Weights of a small transformer language model.
Size: 10 layers, width 384, 18.8M parameters.
MLP neurons of a small language model. Each row is named by its layer, matrix (up: input weights) and neuron, and shows model dimensions 128-191. Each number is 50 + 10 x the weight over its row's rms, rounded and kept within 0 to 99.
After each neuron's rows, "fires after" lists the tokens most often just before its 100 highest values on Wikipedia text that the model never trained on; "fires on" lists the tokens most often at its 100 highest values on Wikipedia text that the model never trained on.

L6.up1529:56 60 60 42 48 74 47 58 44 35 55 51 73 64 34 52 45 53 39 47 43 36 43 47 39 50 52 50 66 54 60 64 56 42 61 63 70 61 51 36 51 43 74 57 57 60 65 63 61 55 52 48 55 52 29 36 54 52 60 63 46 55 60 48
fires after: "20", "lo", " Co", "st", " Col"
fires on: "y", "um", "17", "21", "per", "11"

L6.up422:39 42 60 48 47 48 59 35 34 45 64 46 44 36 59 48 50 65 36 46 44 49 53 33 61 21 47 63 70 67 53 56 41 41 55 64 64 35 62 31 59 56 40 46 42 48 51 50 51 41 48 57 50 51 34 34 57 58 59 56 66 42 52 64
fires after: "S", " S", "s"
fires on: ".", "y", "w", "en", "o", "I"

L7.up323:57 45 48 35 47 38 68 48 37 36 73 57 50 52 47 62 55 62 62 55 51 59 60 60 56 52 50 56 42 55 55 69 59 33 60 54 54 40 54 58 42 40 55 54 62 72 51 51 32 46 64 71 41 37 49 51 63 56 53 68 35 44 35 49
fires after: " ", " in", "ad", " as", "\n"
fires on: "d", "y", "ph", "th", "M"

L3.up709:55 69 42 45 33 56 49 36 48 32 65 61 29 43 50 36 37 67 43 51 46 44 42 41 37 48 60 51 56 56 53 67 51 36 59 69 60 49 49 45 42 47 34 54 73 41 46 72 46 56 43 70 41 48 65 53 48 58 39 49 55 45 34 39
fires after: ".", " (", " \"", "-", "f", " "
fires on: "a", " An", "the", " A", "rom", "."

L3.up365:51 57 40 43 53 66 59 51 49 56 56 58 41 56 41 46 60 63 53 49 46 38 47 28 28 35 45 40 39 46 51 47 67 43 45 65 68 48 42 54 38 53 57 73 47 39 43 44 59 48 44 69 56 34 48 28 50 46 69 50 61 44 37 54
fires after: "\n", "|"
fires on: "\n", ".", " 19"

L3.up723:46 56 51 46 54 51 60 50 40 16 71 48 45 43 54 40 34 55 50 55 52 50 40 56 61 51 38 54 58 47 50 68 46 52 44 64 46 44 48 43 42 40 63 47 59 36 60 52 40 59 77 65 38 54 54 49 66 50 54 48 42 46 32 62
fires after: "\n", " ", " \""
fires on: "-", "M", "="

L3.up793:44 45 60 30 25 63 49 61 59 41 67 52 36 51 61 45 41 61 50 58 42 31 49 48 55 32 44 52 47 51 38 56 55 56 53 45 51 46 72 57 46 62 64 56 57 47 42 47 32 49 51 49 48 41 54 52 58 52 45 51 62 33 50 52
fires after: " ", "au", "ock", " Val", "/"
fires on: "ga", "gi", "wa"

L7.up168:42 45 49 33 64 61 60 40 63 46 47 63 71 49 64 50 43 50 46 72 45 64 39 30 57 40 51 40 47 65 56 44 48 54 37 42 51 35 66 30 55 44 49 26 49 51 54 56 51 21 59 44 68 67 43 41 54 47 63 49 40 34 57 23
fires after: " St", "w", " st", "sh", " W", " Sp"
fires on: "et", "ut", "e", "it", "ri", "ec"

L6.up812:49 55 38 57 28 45 60 66 51 33 55 45 50 35 57 46 33 62 70 38 45 43 35 43 49 47 55 59 39 63 44 60 45 37 46 53 56 64 42 57 59 64 42 43 41 43 48 54 40 58 35 55 35 42 48 45 71 47 58 60 46 63 43 39
fires after: " ", " the", " return", "emb", "th", " did"
fires on: " not", "fin", "ed", "ly", "le", "present"

L7.up149:34 43 53 55 30 38 47 46 42 49 52 40 44 50 54 41 60 54 54 53 50 50 59 37 47 62 52 74 56 48 38 53 42 61 68 34 55 47 63 55 53 48 75 55 42 54 45 50 58 46 54 55 42 62 36 34 51 27 48 34 41 45 40 61
fires after: " ", "\n", " \"", "-"
fires on: "P", "t", "app", "p", "s", "T"

L7.up421:50 48 52 37 38 38 53 60 46 49 62 40 41 59 72 54 35 61 57 33 49 32 62 50 54 37 49 69 60 61 34 38 48 56 57 38 45 54 45 59 61 39 56 47 46 49 45 67 43 64 44 66 64 51 55 36 49 41 69 46 55 53 65 46
fires after: "\n", " \"", "-", " as", ",", "|"
fires on: " The", "The", " the", "=", " |"

L6.up766:50 66 53 59 50 57 68 33 42 49 64 59 54 48 56 72 45 50 75 72 46 44 35 61 45 48 70 41 46 61 54 45 73 49 55 43 54 41 59 43 50 40 40 49 47 41 41 63 54 38 54 56 63 41 47 45 51 50 48 35 32 47 49 54
fires after: " |", " V", "es", "ate", " ", " D"
fires on: " |", " ", "ot", "ate"

L6.up1096:57 40 49 42 40 60 55 42 48 42 60 55 45 42 78 50 40 59 63 45 49 41 53 51 59 35 51 56 48 57 49 57 48 57 76 58 52 61 55 35 48 45 40 63 50 31 53 59 41 58 46 67 66 42 40 58 54 60 53 48 62 41 56 55
fires after: " W", " w", "w", "T", " be"
fires on: "hi", "ri", "ho", "h"

L6.up1214:46 60 65 39 61 49 60 54 33 43 55 47 43 64 58 53 59 58 58 43 48 44 49 50 41 50 46 49 50 57 58 55 51 50 55 36 31 63 39 49 58 52 53 53 55 60 62 65 59 44 59 58 49 56 42 54 61 73 40 42 54 46 57 47
fires after: " mo", "o", " O", " Mo", "O", " ca"
fires on: "p", "g", "or", "der"

L7.up552:28 64 44 45 48 58 57 39 43 49 59 66 46 58 45 43 56 32 56 52 42 44 34 51 47 44 50 60 51 60 48 35 57 33 55 55 49 47 43 44 61 31 40 48 47 46 56 64 40 55 70 63 49 59 30 37 52 57 57 54 42 50 50 62
fires after: "\n", " O", " New", " |"
fires on: "|", "l", "ly", " South", "f"

L7.up788:41 42 50 54 50 41 52 54 67 52 68 72 73 41 60 39 32 52 57 64 45 41 50 32 62 41 42 51 44 68 36 40 62 38 49 53 59 58 56 56 45 69 46 58 53 49 60 55 39 54 55 42 52 38 36 60 46 41 48 52 64 52 56 40
fires after: " in", " the", " In", " ", "In", " ("
fires on: "s", "'", " f", "ation", " first", " his"

L6.up1363:43 42 34 57 45 28 46 64 61 45 45 65 54 55 51 57 53 54 50 60 44 44 48 53 39 53 50 51 57 50 56 40 70 55 57 56 36 52 52 55 52 34 38 46 61 65 51 41 38 49 40 60 62 57 46 40 50 60 46 57 19 40 41 58
fires after: " T", " pa", " Pa", " /", " p"
fires on: "ur", "id", "at", " (", " "

L6.up1258:58 51 49 43 38 59 41 67 78 38 51 43 46 53 48 52 42 64 61 50 47 37 47 65 35 36 51 60 46 67 56 46 39 37 62 52 42 53 55 42 59 56 68 46 58 58 35 60 45 45 53 51 37 38 52 48 60 53 59 44 55 44 65 45
fires after: "\n", "e", "ti", "man", " Ra"
fires on: "o", "le", "-", "\n", " and", "ish"

L3.up1141:54 58 62 49 45 51 66 40 46 31 45 58 45 46 27 56 33 50 34 53 48 39 47 46 47 50 35 47 37 85 32 70 69 49 61 64 59 40 73 45 53 39 35 67 57 37 59 64 38 55 70 68 53 45 40 56 53 53 46 42 45 58 48 38
fires after: " the", " |", " of", " in", " A", ":"
fires on: " U", " I", " Mi", " Ma", "I"

L3.up676:41 49 26 40 51 56 59 53 55 34 64 69 53 45 56 49 45 48 63 48 45 62 26 62 62 61 49 60 52 71 55 56 76 32 47 56 71 41 56 33 45 63 44 46 52 52 49 54 39 48 62 47 63 64 35 58 46 51 48 42 41 47 47 35
fires after: " ", " |", " V", " C", "±", " S"
fires on: "%", "ot", "and", " V", " hold", "±"

L6.up908:46 42 51 45 50 44 40 47 57 44 69 64 55 47 48 44 64 47 40 62 41 52 71 40 47 40 51 48 39 59 53 48 58 58 48 47 49 51 63 53 60 54 38 56 17 59 48 55 37 37 44 55 43 39 37 52 57 43 59 66 48 36 59 36
fires after: "st", "d", "red", " South", "t", "an"
fires on: "it", "us", "y", " Wal", "re", "s"

L6.up1419:40 53 50 51 49 43 73 50 51 40 40 69 85 45 48 52 59 56 39 51 38 41 52 44 32 42 58 43 59 52 51 42 55 58 52 49 40 59 80 41 61 60 35 50 30 70 47 49 32 44 53 57 61 49 41 47 45 49 65 60 41 51 53 42
fires after: "t", "ct", "st", "cent", "p", " p"
fires on: "ur", "s", "it", "ing", "ud"

L7.up625:33 49 69 46 41 52 37 56 52 37 43 56 50 50 44 80 35 81 45 52 35 41 43 18 59 26 50 59 58 72 41 52 51 34 43 59 50 56 51 54 42 27 66 67 56 70 62 41 50 54 66 43 51 48 35 54 72 51 64 45 51 42 69 52
fires after: " as", "com", "s", " As", "cu", "cc"
fires on: " a", "p", "mb", " of", "ign"

L7.up941:33 65 36 39 37 45 42 47 51 39 46 74 46 28 49 50 43 56 51 61 43 53 37 48 55 50 40 45 39 63 62 68 54 51 58 69 55 44 52 39 50 46 54 37 65 40 48 70 55 48 53 79 29 49 59 45 61 41 44 53 41 42 42 45
fires after: " ", ".", ","
fires on: " at", " At", " to", "-", "der", " under"

L6.up517:45 50 65 54 45 55 53 34 55 50 44 50 49 63 67 55 42 44 54 49 47 53 60 46 74 37 45 37 29 48 60 55 55 45 58 34 54 52 54 43 58 49 44 55 66 34 46 53 30 53 38 66 62 42 59 60 59 62 53 57 61 46 64 51
fires after: "el", "an", "al", "our", "ig"
fires on: "d", "th", "ci", "g", "h"

L6.up537:42 66 54 61 54 29 49 57 52 41 54 47 54 60 69 59 39 58 57 43 55 36 26 51 60 52 37 51 62 40 56 64 51 69 44 47 38 48 53 46 55 34 48 54 48 46 53 51 48 65 66 71 44 46 68 55 52 52 45 48 43 35 55 41
fires after: "\n"
fires on: "\n"

L3.up39:42 58 26 61 53 50 41 38 59 49 48 55 45 47 42 52 50 58 29 56 43 53 54 52 41 32 50 49 49 53 40 72 36 44 54 46 76 44 56 32 59 38 60 55 55 42 49 61 33 47 52 63 50 43 57 50 51 45 65 60 57 43 54 45
fires after: ".", ")."
fires on: "\n"

L7.up1233:31 44 44 48 42 44 51 51 56 42 57 61 59 35 44 35 25 62 41 57 38 55 51 22 51 35 65 65 51 72 47 44 57 42 48 37 61 32 45 34 51 68 73 41 41 66 54 56 42 69 52 57 65 66 39 46 55 54 56 49 43 45 64 44
fires after: "s", " S", "us", "ta", "op"
fires on: "u", "ul", "ur", "wa", "up", "o"

L6.up278:53 53 42 35 60 38 40 56 42 43 70 59 48 60 35 39 51 49 57 45 42 44 50 66 55 54 45 37 56 65 53 64 60 43 48 66 68 51 49 35 59 34 39 50 60 64 42 62 29 41 55 54 52 69 45 37 55 46 65 72 56 57 48 63
fires after: ".", "\n", " $", "s", " |", ","
fires on: "|", " He", "ide", "\n", " F"

L3.up762:56 61 33 46 51 51 59 43 41 50 61 56 50 43 33 52 56 72 30 50 49 47 55 50 31 49 61 51 45 40 59 61 76 49 55 50 76 37 55 29 48 31 57 59 46 51 46 51 47 67 56 73 51 48 40 50 51 43 77 57 58 41 54 49
fires after: "\n", "."
fires on: "\n", "E"

L6.up354:30 55 48 55 45 55 58 58 47 43 50 51 40 52 64 60 33 44 32 48 45 52 62 49 55 22 51 64 37 47 49 53 57 36 52 65 60 42 62 43 64 49 48 47 65 51 30 60 38 42 35 44 36 32 52 32 44 46 50 64 51 48 52 65
fires after: " S", " Al", "s", "S", " N", "l"
fires on: "y", "al", "li", "il", "s", "ia"

L7.up1375:47 49 59 50 32 48 53 57 54 48 55 65 51 63 80 64 57 69 34 61 36 58 45 50 55 63 47 60 60 54 62 47 46 48 41 30 55 47 51 38 58 48 44 47 76 42 57 38 37 59 47 47 70 42 45 56 67 60 62 50 39 43 53 44
fires after: "or", "al", "d", "l", "t", "ar"
fires on: "z", "w", "th", "n", "g", "d"

L6.up931:45 43 46 45 39 67 50 41 69 43 71 56 43 39 51 47 53 63 47 49 39 55 51 48 44 40 51 48 52 67 45 69 43 46 54 68 61 50 55 31 62 46 54 51 68 41 46 64 47 64 38 86 47 52 54 50 52 68 59 64 67 49 45 56
fires after: ",", ".", "fe", "ur", "ne"
fires on: " with", " to", "ma", " The", "ver"

L3.up1327:49 60 43 55 47 55 55 48 53 54 63 43 49 45 49 41 31 50 50 46 39 54 49 56 38 37 51 52 45 51 33 73 59 31 51 54 60 52 58 44 67 41 54 55 60 46 60 56 40 51 43 77 36 51 50 45 57 70 41 43 44 49 43 60
fires after: " "
fires on: "house", "day", "land", "town"

L7.up1123:42 47 46 32 42 42 53 42 58 39 53 45 61 45 71 55 42 63 46 43 43 57 46 39 42 42 54 44 62 60 56 49 45 77 35 62 60 39 62 44 55 52 31 53 54 76 43 59 54 42 59 76 60 80 41 57 48 60 67 42 49 22 51 71
fires after: " W", "w", " Ra", "sh", " Win", "W"
fires on: "hi", " Win", "el", "y", "ut", "d"

L6.up656:37 56 38 40 51 46 60 54 53 25 66 60 47 60 51 61 54 59 49 58 46 41 40 34 46 56 55 58 47 48 50 57 55 45 46 42 59 47 57 51 41 40 44 49 42 58 62 52 33 62 66 63 55 44 48 49 48 52 62 67 52 59 43 49
fires after: " in", " as", " pre"
fires on: "s", "d", "c", " 19", "g"

L3.up901:57 51 46 32 41 34 49 50 45 23 64 32 50 46 53 33 38 60 37 52 43 35 54 45 73 42 55 47 38 63 58 62 40 52 46 77 59 35 47 41 60 50 55 61 52 55 58 51 33 53 47 81 62 49 62 64 52 49 52 51 58 54 39 43
fires after: " (", " \""
fires on: "20", "the", "a", "N", "e", "f"

L7.up644:54 78 35 31 34 50 58 65 90 34 53 51 67 56 52 43 42 59 56 46 48 50 47 47 58 47 48 41 46 54 45 78 51 52 32 70 53 57 43 50 55 30 47 62 57 43 48 43 64 41 72 55 61 59 30 48 58 57 42 43 43 39 49 46
fires after: " ", "le", " 1"
fires on: "e", "a", "gu", "bu", "gi"

L3.up1189:19 36 25 71 47 51 47 41 55 30 54 44 52 42 47 64 41 32 57 45 48 46 49 51 41 59 43 49 43 56 38 53 55 68 54 48 32 56 57 37 54 38 51 44 61 47 73 38 40 71 61 73 49 66 54 60 57 53 51 23 40 53 38 49
fires after: " ", "-", " re", " pre", " post"
fires on: "-", " pa", " "

L3.up88:58 53 56 43 49 57 55 29 52 32 59 59 47 42 60 44 46 56 32 50 48 32 53 33 51 36 55 46 49 56 45 64 54 57 60 55 71 56 49 41 52 35 58 70 64 30 57 45 51 48 44 80 49 48 51 57 63 42 62 59 63 52 45 50
fires after: "\n", " \"", ".", ","
fires on: "A", "I", ".", " to", " I", "T"

L3.up1116:47 32 61 59 21 47 47 36 40 34 53 35 56 55 38 61 20 67 37 56 48 37 40 47 50 52 46 61 49 68 38 70 57 50 51 45 54 35 50 34 41 34 49 54 59 44 71 61 52 67 66 69 41 62 44 44 57 52 42 49 63 49 53 53
fires after: " |", " the", " a", " an", "-"
fires on: " \"", " ex", " In", " Ex", " Un", " U"

L6.up314:20 52 53 60 47 56 59 51 55 44 60 39 61 55 62 66 48 69 51 57 47 46 49 43 53 57 53 40 53 52 48 53 49 59 50 48 56 33 57 52 65 37 39 54 44 29 53 53 55 50 60 60 44 34 55 60 46 61 59 51 46 56 54 54
fires after: " de", " at", "on", " in", " De", " At"
fires on: "s", "f", " a", "t", " "

L6.up233:31 49 51 56 36 65 71 29 56 47 60 48 58 54 52 51 37 71 43 56 49 18 41 57 55 47 50 56 49 54 47 72 48 52 52 53 69 34 52 47 59 41 54 58 56 42 40 54 64 61 55 64 38 33 49 46 43 51 44 45 72 44 50 53
fires after: " Re", " E", " De", " con", " Con", "par"
fires on: "t", "s", "f", "pi", "gi"

L6.up131:48 42 59 27 32 59 72 69 54 23 70 36 45 57 30 46 30 48 67 66 46 47 51 46 50 46 40 60 60 40 46 62 51 53 57 40 34 54 52 38 54 37 41 37 58 55 53 50 37 62 48 61 54 58 43 60 50 67 49 47 62 36 61 47
fires after: "-", " (", " ", " under", " large"
fires on: "s", "ly", "c", "st", "g", "th"

L6.up833:30 45 57 38 49 62 73 44 58 36 55 51 47 38 62 66 50 47 57 46 48 40 52 49 60 54 32 60 62 47 51 50 48 35 59 30 60 55 47 31 64 18 41 52 53 42 40 59 34 63 32 59 59 53 43 54 58 51 46 44 32 39 52 57
fires after: "al", "il", "ar", "ed", " moved", "s"
fires on: ",", "d", "t", " to", "th", " from"

L3.up1008:51 51 40 53 39 58 39 58 53 47 53 39 47 52 74 51 40 64 68 51 43 50 57 60 45 39 47 60 36 63 50 45 54 53 44 53 48 68 45 51 58 38 55 58 54 55 54 75 62 48 43 67 44 44 44 20 90 60 62 51 60 68 49 50
fires after: "\n", "20"
fires on: "\n", "-", "|", "On"

L3.up1084:43 32 41 55 30 58 49 55 49 61 46 58 45 40 55 62 33 49 52 54 43 29 64 57 42 40 52 58 39 53 39 43 53 53 54 49 55 52 48 39 67 54 67 53 54 34 50 63 52 52 37 59 51 51 42 46 61 50 65 43 73 59 45 47
fires after: "\n", "|", "-", "."
fires on: "-", " ", "\n", " T"

L7.up1029:35 70 32 62 44 54 70 41 70 33 54 38 48 55 41 47 53 48 48 36 46 53 53 53 35 38 55 50 61 56 46 63 51 34 34 51 53 60 40 58 61 39 50 64 75 40 62 53 36 60 67 64 55 49 56 43 71 52 65 42 52 43 45 51
fires after: " ", "s", " |"
fires on: "z", "ad", "land", "now", "er", "west"

L7.up1499:28 70 37 40 39 53 57 43 48 42 57 57 42 41 60 48 38 53 45 46 43 38 63 52 39 34 59 34 45 60 64 54 53 47 58 59 51 42 61 31 44 49 34 41 49 56 63 64 40 62 61 63 50 49 35 32 57 53 44 49 51 31 52 43
fires after: " S", "s", "t", " in", " of"
fires on: "y", "ur", "ter", " I", "ci"

L3.up1501:34 50 32 65 46 43 45 43 39 22 56 53 47 48 44 55 39 47 53 48 51 54 41 45 56 60 50 51 44 48 36 68 55 46 58 57 45 52 53 31 51 49 40 44 57 28 56 52 54 62 59 70 46 63 35 60 63 53 40 39 44 61 31 42
fires after: " |", " ", "-", "S"
fires on: " ", "-", " S", " C", " T"

L3.up1232:54 57 55 60 50 36 66 59 33 47 61 56 49 43 48 42 38 72 48 48 45 22 44 57 45 50 49 59 30 62 53 55 52 52 41 52 72 45 55 46 62 44 41 61 54 39 40 76 45 57 50 65 48 53 72 54 68 38 68 55 59 49 51 51
fires after: "\n"
fires on: "\n"

L7.up527:37 58 51 19 49 52 44 56 55 52 49 28 62 57 55 44 57 68 41 62 44 47 53 56 72 63 58 58 58 46 50 54 43 53 72 47 56 56 61 55 52 39 61 32 48 40 59 42 52 63 51 73 38 49 23 43 42 59 53 53 46 49 55 51
fires after: " "
fires on: "s", "vo", "us"

L7.up489:44 66 48 52 46 50 62 47 51 54 51 66 48 53 56 47 47 60 62 54 46 60 30 57 67 67 48 46 54 65 48 58 68 63 63 49 64 48 53 51 56 55 47 54 65 31 36 46 35 57 57 56 49 54 49 49 63 54 35 46 49 51 48 46
fires after: " ", " (", " V", "\\"
fires on: "f", "ot", "ra", " &", ","

L6.up285:51 51 43 63 26 44 31 42 72 49 56 62 45 39 65 45 54 45 52 45 48 28 48 45 45 43 57 49 40 55 46 62 58 45 57 41 55 58 39 48 58 35 46 60 64 58 46 46 52 38 49 54 52 52 42 48 53 60 48 52 41 56 52 53
fires after: "re", "fe", "e", "le", " he", "o"
fires on: "ar", "w", "ak", "a", "at"

L3.up953:50 49 51 63 30 55 50 19 44 27 63 41 62 52 37 60 39 56 45 45 46 46 46 46 57 51 50 61 50 51 33 75 48 47 60 45 61 55 43 34 48 37 61 55 50 46 65 53 55 70 54 80 55 65 30 54 61 60 46 42 55 65 37 38
fires after: " |", " an", " a", " the", " in", " as"
fires on: " in", " con", " U", " In", " su", " Li"

L7.up1113:54 49 41 51 34 51 48 37 39 41 48 32 63 38 55 65 29 51 60 54 44 47 52 58 52 60 47 44 43 55 46 62 67 44 79 54 61 30 58 24 45 54 45 50 50 46 53 51 44 64 47 68 58 58 53 49 69 38 57 62 63 49 45 48
fires after: " I", " E", " G", " w", "D"
fires on: "m", "ent", "d", "e", "ev", "en"

L6.up419:52 64 53 40 27 53 47 40 42 45 65 59 58 71 72 42 56 44 64 46 50 26 41 37 54 52 55 43 53 58 57 56 73 45 50 58 54 59 46 62 40 47 64 65 59 41 69 47 43 49 63 54 80 44 56 52 60 64 36 35 43 46 54 56
fires after: "le", " se", " Le", " Ne", " Li", " No"
fires on: "on", "at", "y", "a", "ar", "ri"

L3.up510:60 47 42 53 36 26 65 43 47 35 55 36 48 44 72 56 45 62 59 44 48 26 73 35 51 34 45 52 43 46 33 48 52 50 63 44 45 35 38 41 54 53 36 62 44 49 59 59 51 48 53 56 56 43 54 48 45 61 64 47 53 52 53 57
fires after: " W", " K", "ach", " H", "ill", " Ch"
fires on: "er", "or", "o", "amp", "ir", "ong"

L7.up62:55 72 49 48 30 39 52 48 44 32 74 48 38 65 43 66 51 53 54 55 48 51 49 38 40 50 52 45 36 44 40 49 58 38 41 52 71 43 66 45 68 53 67 56 39 68 54 54 68 72 70 50 60 34 32 57 62 38 45 58 64 33 42 75
fires after: " ", " T", " b", " F", " B", "T"
fires on: "re", "le", "w", "e", "fe", "n"

L6.up1284:55 40 44 48 58 50 56 62 68 50 55 37 49 48 69 46 52 59 43 46 38 44 55 58 40 29 50 53 47 46 38 48 53 44 69 59 32 32 65 47 59 61 39 46 22 51 55 46 24 43 49 59 43 33 46 50 58 39 69 49 47 42 54 54
fires after: "w", " K", " W", " H", "um", "k"
fires on: "or", "ong", "ell", "ni", "en", "it"

L6.up1080:45 72 43 43 40 42 67 43 64 40 55 52 55 52 57 38 63 62 55 72 48 49 53 66 39 62 60 45 62 54 42 64 48 33 50 45 46 63 38 57 57 53 58 46 74 46 51 50 63 59 50 75 46 49 49 52 38 60 43 45 61 52 46 52
fires after: " ", "n", " App", " /"
fires on: "th", "est", "s", "ight", "st"

L3.up300:46 32 69 69 44 48 54 53 43 36 60 29 54 42 46 53 36 54 68 48 48 39 48 25 63 36 58 49 47 54 45 61 51 42 39 47 46 44 68 59 51 70 56 70 68 43 31 41 45 53 49 53 41 41 64 58 78 45 51 49 79 66 60 73
fires after: "\n", "-", " the", " a", "|"
fires on: " Ch", " ch", "Ch", " all", "Q", " All"

L6.up814:53 60 46 65 55 48 28 55 37 40 49 57 51 55 55 53 47 83 48 39 38 38 24 44 57 43 46 55 59 53 57 40 65 50 51 52 56 56 48 66 57 28 75 47 36 63 57 59 46 52 58 54 62 33 33 37 51 41 53 56 48 60 58 58
fires after: "cu", "re", " a", "ce", " De", "com"
fires on: " member", "mb", "as", "m", "p"

L6.up1212:40 33 58 46 36 57 34 42 78 56 46 45 51 69 59 46 44 64 51 48 43 51 75 44 37 53 43 59 53 51 49 51 37 76 59 37 54 58 50 49 52 51 46 29 43 69 51 39 50 44 35 57 45 32 57 61 44 49 69 52 49 51 44 85
fires after: " to", "s", " and"
fires on: " re", " de", " con", " m", " of", " and"